config.yaml
n_layer: 10
d_model: 384
activation: "gelu"
rope_fraction: 0.25
optimizer: "cautious_adamw"
warmup_steps: 298
decay_shape: "cos"
steps: 5756
MLP neurons of a small language model. Each row is named by its layer, matrix (up: input weights) and neuron, and shows model dimensions 160-255. Each number is 128 + 32 x the weight over its row's rms, rounded and kept within 0 to 255.
A block is one neuron, or neurons of one layer that tend to fire together. After each block is what it responds to, as a language model described it from the Wikipedia text at the highest values.

L2.up278 [100 140 113 115 171 152 121  70  93  85 158 141 175 113 120 144  99 133 125 184 162 124 124 103 158 152 173 162 105  69 123 153 115 121 111  95 134 116 120 167  99  89 130 139 182 158 130 123 112 130 184 196 103 137 133 104  97  69 105  90 144 162 154  98 154 102 142 166 195 125 160 142  84 103 165 111 137  98 136 164 102 134 163 188 152 173 199  85 125 168 143  72  96 136 145 100]
L2.up625 [139 114 114 116 147 100 197 154 149 135 144 111 102 143 143 131  83 142  93  84 114  92 117  76 180 117 108 101 133 137  82 190 139  81 137 108 155 111  92 172  50 126 121  89 167 182 127 187  96 107 143 112  75  82  97 133 125 175  90 164  64 172 170 111 113 172  79  76 126 149 168 135 164 161 160 127 162 120 124  93 102 128 170 167 175 136 108 160 140  98 186 117 119 127  93 156]
L2.up708 [188 105 167 164  94  94 130 162 125 142 128 182 119 151 120  68 100 123 125 196 174 119 151  96  82 114  95 176  93 136 130 153 145 101 136  90 114  75 135 120 127 136 150  98 121 113 104 141 146 128 108 145 119 170  93 159 179 114 123  67 107 150 121 161 151 146 121 120  66 108  93 131 125 180 130 112  95 115  99 110 111 122 154 158 162  77 166 143  78 154 168 135 144 143 160 119]
L2.up824 [142 111 124 188 142  98 118  98 135 122 132 165 118 135 122 102  82 108  66 128 166 111 101 145 148 110 188 169 183 139 135 144  85 114 117 135 145 149 114 107 144 120 120  73 134 184 100 116  91 154 153 112 120  87 135 162  75 113 117 115 132 150 100 120 129 115 158 101 124 158 176 143 101 172 149  79 121 122  85 139 118  95 138 160 175 183 168 144 187 119 141 132  67  95 159 154]
L2.up841 [145 114 165  75 145 164 126  86 141 146 198 111 109  96 141 150 157  87 106 165 142 197 126 163 193 123 103 140  99 105 124 113 135 121 118 124 107  78 162 188  97 151  92 116 147 127 162  86  88 134  83  91 153 121 117 122 118 158 154 151 102 125 161 167 155 169 147 156 149  75 158 144  79 124 150 153 144 100 107 103 133 156 156 104  86 171  96 216 118 173 146 146 155 120 141 106]
L2.up1069 [ 91 107  61 194 129 121 118 159 121 114 101  82 122 145 118  77 155 116 105 152  94  92 189 151 115 134 104  93 125 176 177  86 183  99 179 152 150 190 125 150 127 101 123  46 111 156  95 123  88 151 198 105 153  94 145 115 115 143 154 166  97 166 214 153 148 108  70 107 118 173 161 117  80 170 153 150  99 144 121 112  99  97 166 138  91 172 114 192 121 142  64 124 103 123 132 137]
L2.up1334 [ 93 136 146 118  95 142 149 154 159  83 120 132 159 133 173 146 108 117 133  98  89 147 102 136 163 158 147 162 121 120 146 142 129 137  74 108 105 156  55 136  77 175 146 108  95 129 110 174 120 182 136 123  94 113 178 118 168 149  98 157  91 128 118  45 180 136 159 107 134 148 144  95 124 156 136  80 156 175  84 148 152 125 122  68 122 196  88 151 155 100 171 132  62 106 143 117]
L2.up1375 [171 121  72 130 187 137  80 137 166  98 113 146 150 119 128 107  76  70  85 104 145 168 130 150 172 139 184 127 123 135 121 138 120 139 116 134 125  89  85  98 118 158 116 145 116 142 160 139  93 123 160  99 162 184 155 100 161 121 176 146 143 167 204 110 184 176 151  70 116 114 177 153  99 130 116  73 118 153 118 160 171 126 175  72  92 120  93 147 143 100  78 166  93 128 126 142]
Temporal "later" plus fragments. Mostly the adverb "later" in biographical and historical narrative ("he later landed", "A year later"), plus scattered mid-word pieces (vill, iter, pisode) and "used"/"such".

L6.up492 [191 114 110 158 135 173  79 147 139 115 169 128 113  85  80 118 162  94 208 167 112 142 120 149 115  75 120 196 127 146 117 106 101 152 166  50 172 166 119 143 142 141 153 146 102 130 165 126 193 177  97 148 126 162 128 150 145  91  97  74 121 112 113 117  99 108 116 125 118 112 150 134 168  66 181 147 133  81 125 150 152 141 119  90 120 139 128 125 111 191 137 210 114 181  97 107]
L6.up620 [174 121 139 205 126 149 135 167 109 152 128 145  72 151 104  94 101 126 185  99 179 126 163 164 130 108 157 101 103 132 122  48  95 154 152 136 131 119 120 140 117 134 125 100 105 114 144 176 125 133 181 147 124 144 199 163 142 124 147 106 133 122 101  78 165  95  93 140 115  59 123  84 101 134 137 150 138 137 121 126 120 125 103  91  78 113 161  94  34 121 135  97 153  85 171 123]
L6.up663 [144  97  97 138 196 129 152 116 182 139 169  74 145 159 177 144 122 125 143 119 190 150 100 137 135 111 192  76 124 127 130  42 176 125 176 158  78 106 141 123 166 163 146 118 112  94 108 107  94 176 100 150 135 123 131 172 142 125  87  98  86 130 150 116 163 139  77 126  91 152 187  75  96  98 145 139 147  63 110  91 112 122 130  73 149 159 128 122 118 159 108 159 108 122 106 124]
L6.up971 [147  92 116 123 190 111 102 146 152 129 145  93 136 145 120 149 125 138 142 141 166 108 155 164 121 153 146 102 119 136  48  95  71 138 127 128 103 111  90 132 126 149  96 149 152 163 114 114 111 177 147 153 122 123 110 173 182 125 109 163 158 120 161  78 127  70 122 131 111  48 117 124 128 101 167 135 125 144 156 126 127 164 152 166 100 185 155 176 122  91 106  98 177 132 154  91]
Mid-word fragments after prefixes. Middle word pieces that follow an opening fragment like f, con, pro or ex, mostly "est" in festival (f-est-ival), also comp-os-er, inv-est-igation, con-f-ront.

L2.up26 [169 168  55 157 146 134  60  97 143 135  89  81 125 168 124 133 164 145  63 127 126 130 160 179 156 118 157 142 124 149 143 180 153 170 152  99 178 105 116  92  79 138 119 129  81 157 130  92 159 178 134 107 163  93  68  68  81 176  75 187 144 121 112 155  93  90 128 115 129 120  96 166 108 177  99 129  86  72  94 169 153  71  99 121 126 128 117 143 101 126  80 130  87 175 104 155]
L2.up281 [204 121 145 149 120 137 124 134 111 115 133 154 117  71  93  86  76 128 104  78 143 175 119 167 157 115 161 137 137 133 146 127 118 180 110 113 116 124 126 143 121 161  37 110 153 105 133 117 133 143  51 156 119  89 126 110 147 112 156 139  91 149 142 114 111 103  91 143 133 122 122 145 126  99  87  70  61 132 168 149 161 127 128  67 101 209 127 121  99  77  79 105 126 127  63 112]
L2.up404 [118 179 109  40 148  97  95 107 159 119 125 144 168 124 120 135 150 168 105 103 124  73  67 105 101 131 166 118  63 119 143 180 168  96  71 146  92 134 132 173 133 133 112 119  82  95 113  75 164 169 173 120 106 140 126 106 105 135 185 168 111 152 107  70  76 134 176 173 126 118 114 146 115 141 158 137 170  62  93 147 166  97 116  99  97  85 182 126  77 115 109  92 138 139 137 118]
L2.up677 [ 51 146 136 148  79  70 139  93 110 152 122  83 103 153 190 128 164 118 155 100  62 152 116 146 144 105 120 158 161 111 151 205 113 101 149 183 104 184 148 140 168 167 171 135 120 135 106 153 131 162 140 176 175  86 146 146 140 163 153 143  57 142 117 182 184 110 122 130 134 112 120 132 137 133 146 109 103 127 108  82 122 153 132  95 114 170 171 100  81  79 139 189 129  98 183 170]
L2.up698 [117  77 129 176 129 157  72 150 167  96 131 123  97 185 137 105 172 118 103 117 132 163 151  81 131  86 148  94 147  84 118 197 197 128 178 108 100 169  94 107  89 178 130 155 148 159 127 113 174 158 127 134 114 134 163 142 101 123 122 178 115 132 141  82 165  76 115  77 108 161 105 162 139 147 166 164 108 108  43 130  81 126 158 160  72  80 125 135 164 132 103 113  98 156 146 160]
L2.up1033 [118 118 166 192 164 124  81  94 190 108 120 132 120  94 136 107 116 102 121  94 123 137 155  88  80 135 116  87 153  86  97 155 177 100 145  92  40  97 153 129 145 156 105 153 151 152 162 107 150  97 166 110 130 108 191  92 163 135 126 166 131 104 105 132  94 133 174 114 175  67 134 104 105 147 168 121 156 127 126 177  85 122 116  62 125 220 143 112  70 143  99 120 126 175 149 207]
L2.up1053 [116 177 167 161 127 113 106 116  60 175  96 174 138 141 120 156 145 140 180 124  74 113  68 154 177 139  78 151 121  77 152 171 151 132 116 107 145 138  98  97 132 106 127 131 166 105 155  93 132  95  75  53 149  67 111 129 163  79  97 147 170 120 136 108 124 136 158  74 100  88  90  95 138 137 116 128 101 133 124 175 148 102  91  98 180  97 108 189 167 144 126 101 188 129 135 133]
L2.up1113 [128 117 146 176 156 147  90 103 142 156 126 165 127  81 124 160 137  94 131 137 178  58 134  78 128 143  86 134 154 129 111 164  95  99 120  78 145 128  97 116 193 112 140 139 116 190 126 140  93 145 109 160 128  99 142  73 119 179  50 162 115 148 144 177  99 145 104 125  94 139  69 188 121 134 100 120 154  78  90  81 141 130 176 154  86 157 153 149 132 169  98 121 117 131 100 134]
President word completion. Mainly the "resident" piece completing President, presidential or vice-president; more weakly other word endings after split-off capitals (R-ailway, G-overnment, Alex-ander) and "born".

L6.up403 [120 151 138  89 188 118 173 151 153 141 124 138  96 188 165  90 151  93 122 146 160 129 101 155 111 118 125 153 128 121 117 129  90  85 146  92  71 109  75 239 113 203 126 117 118 134 122 173  75  68 126  93 111 139 124 170 138 186 136 123 192 117 129  97 145 147 125  99 129  98 117  96 130  77  93  91 118  97 102 138 151  85  92 129 116 121 142 149 104 128 149 163 108  81 191  88]
L6.up464 [137 121 147 134 220 134 175 160 172 115 136  93 112 178 131 101 129  87 234 113 132  81  97 110 142  96 129 139  72 169 144 139 128 104 114 154 174 126  96 178 111  90 187 125  81 199 123 148 129  97 178  47 121 116 110 136 132 117 177 107 143  83 140 117  92 154 103  88 129 157 100 107 102  93 156 111 166 135 121 119 138 174  72 138 165 144 143 124  98 178  66 154 148  91 115 106]
L6.up920 [113 110 159  71 137  96 100 159  84 140  97 112  89 119 195 133 105 131 144 131 126 170 170 166  95 134  88 119 148 116 157 158 112 100 153 127 186 113 138 192 137 112 128 116  84 157  97 144  97 139 205 161 120 111 119 110 124 142 158  79  82  98 176 144 109 139  92 107 134 175 115 107 139 129 104 134 166 139 111 151 166 105 118 124 155 142 118 103 109 160 133 111 143 160 163 113]
L6.up1510 [114 116 112 118 134 112 132 199 128  97 145 166  68 124 145 109  60 110 156 165 174 123 159 141  88 104 154 197  56 131 128 151 125 111 115 139 116 123 127 186 139  96 126 152 123 120 110 127  50 139 126 150 131 128  94 143  64  89 154  88  61  97 151 155 116 119 125 140 119 138 186  74 108 157 180 128 184 144 160 151 222 111 141  87 156 119 159  80 106 132 162 109 169  73 144 101]
Clause-subject pronouns. Subject pronouns and relative "which" opening a clause after a comma or period, just before its verb, such as it, which, It also.

L6.up277 [150  80 113 112 122 154 127 191 109  82 176 155  85 110  79 116  96 105 150  98 135  88 145  75 115 130 117 162 142 146 144  97 112  86 118 127 150 106  67  97 151 103 144 159 146 133  70 132  68 127  86  81 139 144 136 165 144  85 118 165 124 176 143 147 170 155  78 141 149 133 172  81 117  76  93 125 117 121 158 137 109  91 146 111 142 134 163 131 177 150 103  87  77 149 176 142]
L6.up417 [ 89 167 123 139  92 148 142  97 130  53  92 137 111  88 187  79  89  78 183 106 111 139 136 150 130 109 155 135  80 158 133 131  89 123 164 167 114 163 143  99 101 131 139 110 111 126 161 162 141  26 129 122  60  96  81 195 148  63 152 116 103 131 113 154 154 135 161 150  85 137 126 111 100  61 143  96  99 104  94 104  68 117 148 162 152 154 139 100 141  80 152 152 165 136 145 110]
L6.up462 [133 113 108 144 166 138 210 170  63  71 213 169 124 108 169 180 143 170  92  87 149 166 106  79  91 145 163 165 170 114 192 111  10 142 129  76 147 136 143  60 147 151 116 104 128 170 144 132 207 100  29 138 139 150 178 148 164 156 154 217 137 125 111 164 172 175 149 106  80 162 121 138 113 105 117 177 123 125 148  91 111  78 154 152 119 176 168 204 116 133 132 162 129 160 193 152]
L6.up576 [101 190 125  95 159 131 152 190 121 136 161 162  92 103 146 135  90  93 171 110 157  86  82 130 127 130 146  86 142 142 102  79 113 121  95  95 120 165 151  99 124 193  81 126 165 116 149 122 127  96 152 107 137  92 157 178 181 109 141 188  84 131 130 187 184 174 140 105  78 135 151 142 144  86 113 141 155 114  81 147 145  96 179 151  99 137 202 204 154 106 108 115 164  82 117 105]
Main predicate verbs. Main verb or past participle completing a predicate after a subject or auxiliary, mostly passives like is used, can be found, was obtained.

L6.up657 [134 155 131 109 151 133 122 157 131 118 165  69 144 156 101 119 130  88 162 175 180  68 128 148 121 138 126 161 118 113 110 118  61 123 138 137 117 145 174  71  49 131 144 118 110 169 110 140 137 137 137  80 158 115 111 118 151 146 135 136 145 171 210 154 135 123  92  72  84 136  88 110 146  94 151 176 115 143 161  60 193 111 137 117  70 140 144  75 110  47 112 120 178 165 184  82]
L6.up697 [147 135 184 151 139 145 155 128 184 150  98 143  99 157 133  85 108  97 163 174 124  84 131 120 109 157 159 124 112 141  91  96 175 188 155  80 133 143 100 134  76 114 174 142 134 154 105 137 118 148 101 111 117 101 129 104 131 140 104 145 152 133 128 101  86 131 124 137 122  81 138 138 138  83 130 184 124 115 132 129  83 105 154  94 130 171 140 125 154 111 123 172 143  90 134 148]
L6.up1231 [ 67 130 129 201 123  82 169 126 161 114 145  67 125 130 141 100 161 174 148 157 172 198 119 114 206 149 156 121 100 117  77 132 118 155 163 155 160 200 164 130 111 122 137 174 107 199  92 201 141 115 124 112 102 127 117  89 129 104 137 104  66  43 125 107 128 135 112 173 111  97 151 115  88 114 160 160  98 113 114 102  65 165 140 129 119 122 127 112 129 107 136 170  71 133 127 171]
L6.up1334 [130 128 122 111 173 158 149 114 163 111 151  60 106 184 107  55 130 118 110 155 162 185 148 113  67 146 131 109 127 140  84 101 160 133 151 126 150 137 104 173 114 128 135 115 132 145 120 134 165 174 156 140 144  59  95 109 139 119 145  73  96 131 179  83 156 133 102  92  87  95 126 112 163 150 187 154 112  52 130 130 104 117 116 143 121 152 143 119  84 152 151 118 139 126 142  57]
Mid-word subword fragments. Short middle pieces of words split into several tokens, right after a brief opening piece, as in Cop-en-hagen, p-il-ot, c-ur-ated, P-et-ković.

L5.up359 [ 96 167 136  64  88 172 162 133 179 148 108 106 134 146 136 141 132 161  60 104 126 168 149 111 123 116 180 153  77 101  69 136 146 180 119 113  92 154 109 114 121 154 107 109  34 155 158 102  51 162 131  64 160 116  58 121 127 175 151 130  99 153  87 103  80 169 129 117 122 154 131 132 151 113 164 139 100 119 127 104 124 170 138 157 116 173  60 123 166 132  92  98  87  94 136 108]
L5.up555 [138 108 175 146  57 155 143 157 185 110 166 151 100 159 121 143 101  75  90 126 178 115  71 132 176 112  86 140 133 131  94 123 142  79  72  96 108 156 140 151 113 172 175 128  77  90 172 178 127  94 129 160 139 114  97 173 162 175 175 110 113 144 169 158 157 146 136  61 116 123 148  80 121 103  78  90 160 135  92 134 142 140 111 135  79 198 115  92 156 104 142 132  89  88 166 100]
Clause start after dates. Sentence- or clause-opening words (He, he, and, in, on, this) right after a date, year, or score in career biographies, mostly sports.

L2.up4 [140 113  98 161 126  91 122 103 156 129 111 194  99  73 150 151 113  86  75  72 136 134 110 126 185 143 178 110 116 132 106  90 138  61 140 124 117 156  84 114 153 110 112 161 164 178 108 119 108 133 105 111 181 122 151 149  69 109 132 111 129 147 148 185 160 107 141 177 132 127 183 137 166 110 117  82 119 151 145 144 153 129 164 127 151 167 170 110 170 163 123 149 137 110 141 143]
L2.up117 [189 158 166  65 130 100 152 170 149 149 153 169 161 115 138 113 146  97 174 104 188 134 131 181 102 165  88 128 126 118 105  80 142 126  92 102 192 157 133 164 129 123 111 105 152  76 136 180 164 115 164 113 116  99 133 132  89 127 133 149 131  77 159 131 132 168 169  94 147  71 119 182  96 140  77 136 121 148  47 111 205 103  92 118 116 164 115 167  76 137 192 164 114  79  83 129]
L2.up312 [126  85 155  95 141 112  90 146  99  94 177 116 136  86 120 123 147 142 174  76 185 148 128 170 195 107  87 134  79 135  79 114 121  70 169 124 109 105 116 176 115 109 152 104 125 120 121 171  74 145 161 177 133 158 185 139 151 136  88  62 102 116 165 151 115 135 168  82 128 131 155 121 114 159  67  99 120  92 117 145 142 156 116 137  96  84 110  89  87 104 107 105 118 133 141 137]
L2.up339 [144 182  71  98 139 126  99 125 170 135 147  85 154 103 116  81 165  69 220 122 195 151  98 140 132 124 155 143 164 171 130  90  85 131 150  84 178 110  93 151  91  85 198 127 124 187  68 158 117 108 107 121 139 127 118  97  94 135  93 103  77 143 103 162  86 147  61 125  78 106 142 165 142  84 134 158 111 102 142 136 117 149 149 100 156  76 157  84 114 132 120 162  39 191 100 125]
L2.up403 [169 101 107 156  82 104 108 144 168 139 174 123 120 154 115 178 163 171 118 189 132 115 141  88 138 126 131  70 154 109 148 126 138 183 109 143  96 115 138 101 106 190 174 181  92  89 131 157  83  96 111  92 149 134 177 105 131  89 185  84  88 133 183 127 155 112 149  86 133  78  96 160 134 108  80 147 138 177 134 143 116 139 117  95  33 131 115 112 147 152  79 143 132 167  92 104]
L2.up704 [178 128 118 135 198 121 142 137 156  59 115 120 128 185 159 148 124 125 138  89 175 120 118 139 102 137 148  90 155 110 152 136 125 154 117 154 137 167 149 154 113 148 154 102 119 193  96 139 165 166 127  76 131 119 195 167 126 125  61 171 141 115 155  73 149 137  84 154 112 143 166 129 148  75 159  55 122 129  88 150 112 129 110 112  74 155 100 120 124 129 206 157 114 124 201  92]
L2.up732 [146  98  83  96  92 178 154 121 173 158 167 105  99 128 106 155 126 120  75 138 128 147 124 117 173 123 109 137  79 117 134  98  71 132  79 166 160 111  61 148 167 129  35 145 151  86  91 101 111  97 119 139 159 118 147  98 107  92 139 188 100 178  94 145 172 130 110 142 116 154 154  82 126  79 153 155 104 139 148 198 141 154 114 148 126 149  96 183 127 134 190 132 109  62  97 132]
L2.up1320 [100 126  35 196 106 169 193 120  91 126 191 163  84 115 132 125 129 142  92  71 177  94 137 147  89 101 163  85 126 163 133 103 128 166 164 157 163  86 151 150 116 140 169 103 126 144  87 139  76 157 154 109 144 143  86  76 142 154 145 133  86 114 137 154 175 152  96 101  95  77 179 169  91 155 144  78 155 152 196 132 100  59 118  98 118 141 128 163 185 159  96 124 123  72 155  97]
Review and word completions. Mostly the -view ending in review or interview (reviews, reviewed), plus other word-completing pieces such as record, time, r-adio, Exch-ange.

L2.up34 [154 151 132 135  68 109 163 169 137  86 147  84  85 124 130 123 155 117 125 181 159 125 134 168 169  88 129 113 157 120 152 149  95 126 150 100  78 194  88 109 109 160  94 131 155 176 152 208 134 114 141 128 154 144 165 188 132 138 134 118  85  78 124  83 133 164 142 126 103 141 134 149 125 123 199 131 145 112  87 121  92 104 167 118  68 161 182 117 143 167 105 145 133 178 196 118]
L2.up190 [139 166 170 146 155  98 147 142  81  91 174 149 149  55 136  76 133 110 126 114 152  96  66  98  97 122 142 222 128  94 168 127 157 166 117 114 158 106 130 143 143 172 147 114 127 118  57 156 113  64  78  96  98  67 110 148 165 147 154 132  98 225 113 100 150 141 119 150 120 141 175 112 103 108 113  93 130 146 138 153 139  65 152 107 141 140  67 164 129 155 151 133 154 136 120  99]
L2.up276 [111 144 159 134 143  78 139 127 129 136 136 144  91 132 142 102 102 118 150  62 141 167 151  93 194  84  96 102  73 128 115 142 122 192 131 164 162 105 143 171 133  92 138 127 124 117 100  79  87  94  86 194 182  99 142  96 180 104 110 140 103 163 163 120 223 190 110 104 109 138  98 150 152 176 145  91 141 118  90 102 152 100 107 117  88 165 117  99 159  92 149 164 136 126  87 106]
L2.up313 [128  99 130 154 129 119 153 170 116 109 152 113 125 182 118 118 128 120 146  50 149 119 112 119  97 119 105 103  51  95 126 199 140 130 177 171 111 140 137 128 104 151 104 151 109 110 125  69  96  71  70 172 149  52 130 128 119 182 147 161 141 165 131 132 131 159 128 129 109 106 148 144 127 109 115 111 106 163 114 110  86 110 146  83  80 126 145 152 145 154 151 123 155 148 124 157]
L2.up537 [103 147 172  89 179 105 187 162 136 162 164 189 131 165 162 130  78  80  88  94 152 139 113 104 129 110 103 140  51 107 120 164  75 128 103 152 138 130 146 114 102 187 156 126 153 119  99  85  90  81  71 142 134 121 120 117 159 188 128 121 100 113  96 131 179 194  88 125 150  70 199 133 134 111 165 136 111  90 123  84 136 130 134 115 112 159 156 147 149  95 129 140 151 200  99 137]
L2.up826 [116 180 103 167 159 114 126 118 158 124 148 190  77 157 122 135  93 118 170 119 121 143  89 152 125 120 158 108  64 154 101 147 113 102 150 112 134 174  94 121 125 142 140  75 135 102 143 113  82  84 113 191 150  84 117 178 222 134 148 114  90 145 115 128 136 120  91 132 161 120 193 158 135 133 127 126 137 179 120 160 161 145 106 131 118 141 100 119 147 148 135  90 136 142 105 109]
L2.up1311 [110  94 133  82 153  94 142 172  70 150 117  90 143 105 165  41 180 103 113  96 146  88 127 128 174 163 139 162  87 139 132 114 122 164 112 129 122 124 137 138 151 130 107 170 161 115 118 137  93  62  95 175 144  91 101 174 109  90  86 177 135 141 118 112 181 155  76  80 150 167 155 112 122  92  96 157 126 110  72 123 126 119 120 138 134 165 135 114 109 155 162 147 151  67 119 131]
L2.up1389 [167 185 132 173 208  90  91 141 101 138 125 152 120 137 173 101 112  98 140 124 116  63 144 107 167  93 113 129 122 128  60 187 129 178 165 135  91 144  82 148 102 124 176 120  86 148  88 123  95 142  45  83  94  75  99 149 121 112 155 179 101 176 207 129 154 184 156 115 105 131 111 149 185 153 144 141  79  81 111 165 145 115 151 134 136 144  87 147 160 100  75 112 148 146  87 155]
Additive and quantity words. Mostly "also" after a subject or "was" (She has also, was also), "number" in a number of, and "both"; sometimes word-ending pieces like -ally, -ection, or ft.

L5.up107 [151 138 169 183 109 124 172 206 123 137 171  92 167 131 171 144  62 118  85 146 127 149 128 131 175 149  75 141 143  78 150 101 180  86  85 100 116 126 130 200  98 186 138  96 100 154 112 134 178 170 119  50 160 126 131 173 134 120 177 138 150 106 114 117 172 112  78 136  73 154 167 112  96 149 158  83 105 175 143 144 137  91  98  69 158 106  90 188 108 151  84 146 154 125 142  82]
L5.up1073 [ 95 110 122 157 155 158 206 169  90 157 153 182 144 155 149 131 104 139 166 109 154  91 108 135 144 108 134 137 127 150 189  95 135 133  95 135 179 129 120 168 139 115 125 118 128 126 102 134 191  84 138 140 120 135 181 156 138 114 175  99 112  84 112 158 128 151 133  88 109 173 107 128  92 145 186  75 166 192  79 135 159 125 157 125  88 179 132 119 117 178  76 125  95  97 179  72]
Pre-verb slot after subject. Token right after a subject or auxiliary, just before the main verb, such as also, later, not, eventually, and word-start fragments (h, g); also the space before a year.

L5.up796 [163 108 156  72 146 173 215 183 173 137 164 124  95 109 136  95 169 165 112 113 119 128 128 135 115 136 131 159 138 133 142 101  62 150 148 100 124 121 129  80 126 162 116 123 151 210 101 156 101  66 154  95 125 104 166 173 143 179 159 105  96 141  91  99 158 120 125 176 162 133 124 151 157 133  92 138 174 139 132 115  70  90 142 151 141 119 190 176 112 177 127 128 131 142 144 100]
L5.up1004 [132 158  99 159 164  99 170 190 100  88 132 167  97 132 156 191  60 119 118 145 130 104 184 106 171 117 116 110 119 150 226 108 111 131 129 144 146 148  90  98 146 114 109 128 135 138 104 138 162 111 153  82 161 166 140 169 148 128 148 132 116 126  95 138 158  89 102 141 120  94 110  87 139  97 119 107 183 135 118 120 162 143 127 127 140 110 102 162 137 142 214 177  99 108 117 122]
Verb-completing suffix pieces. Final word pieces that finish a split word, mostly verb endings such as -ed, -ing, -aced (placed, displaced, dammed), usually followed by a preposition.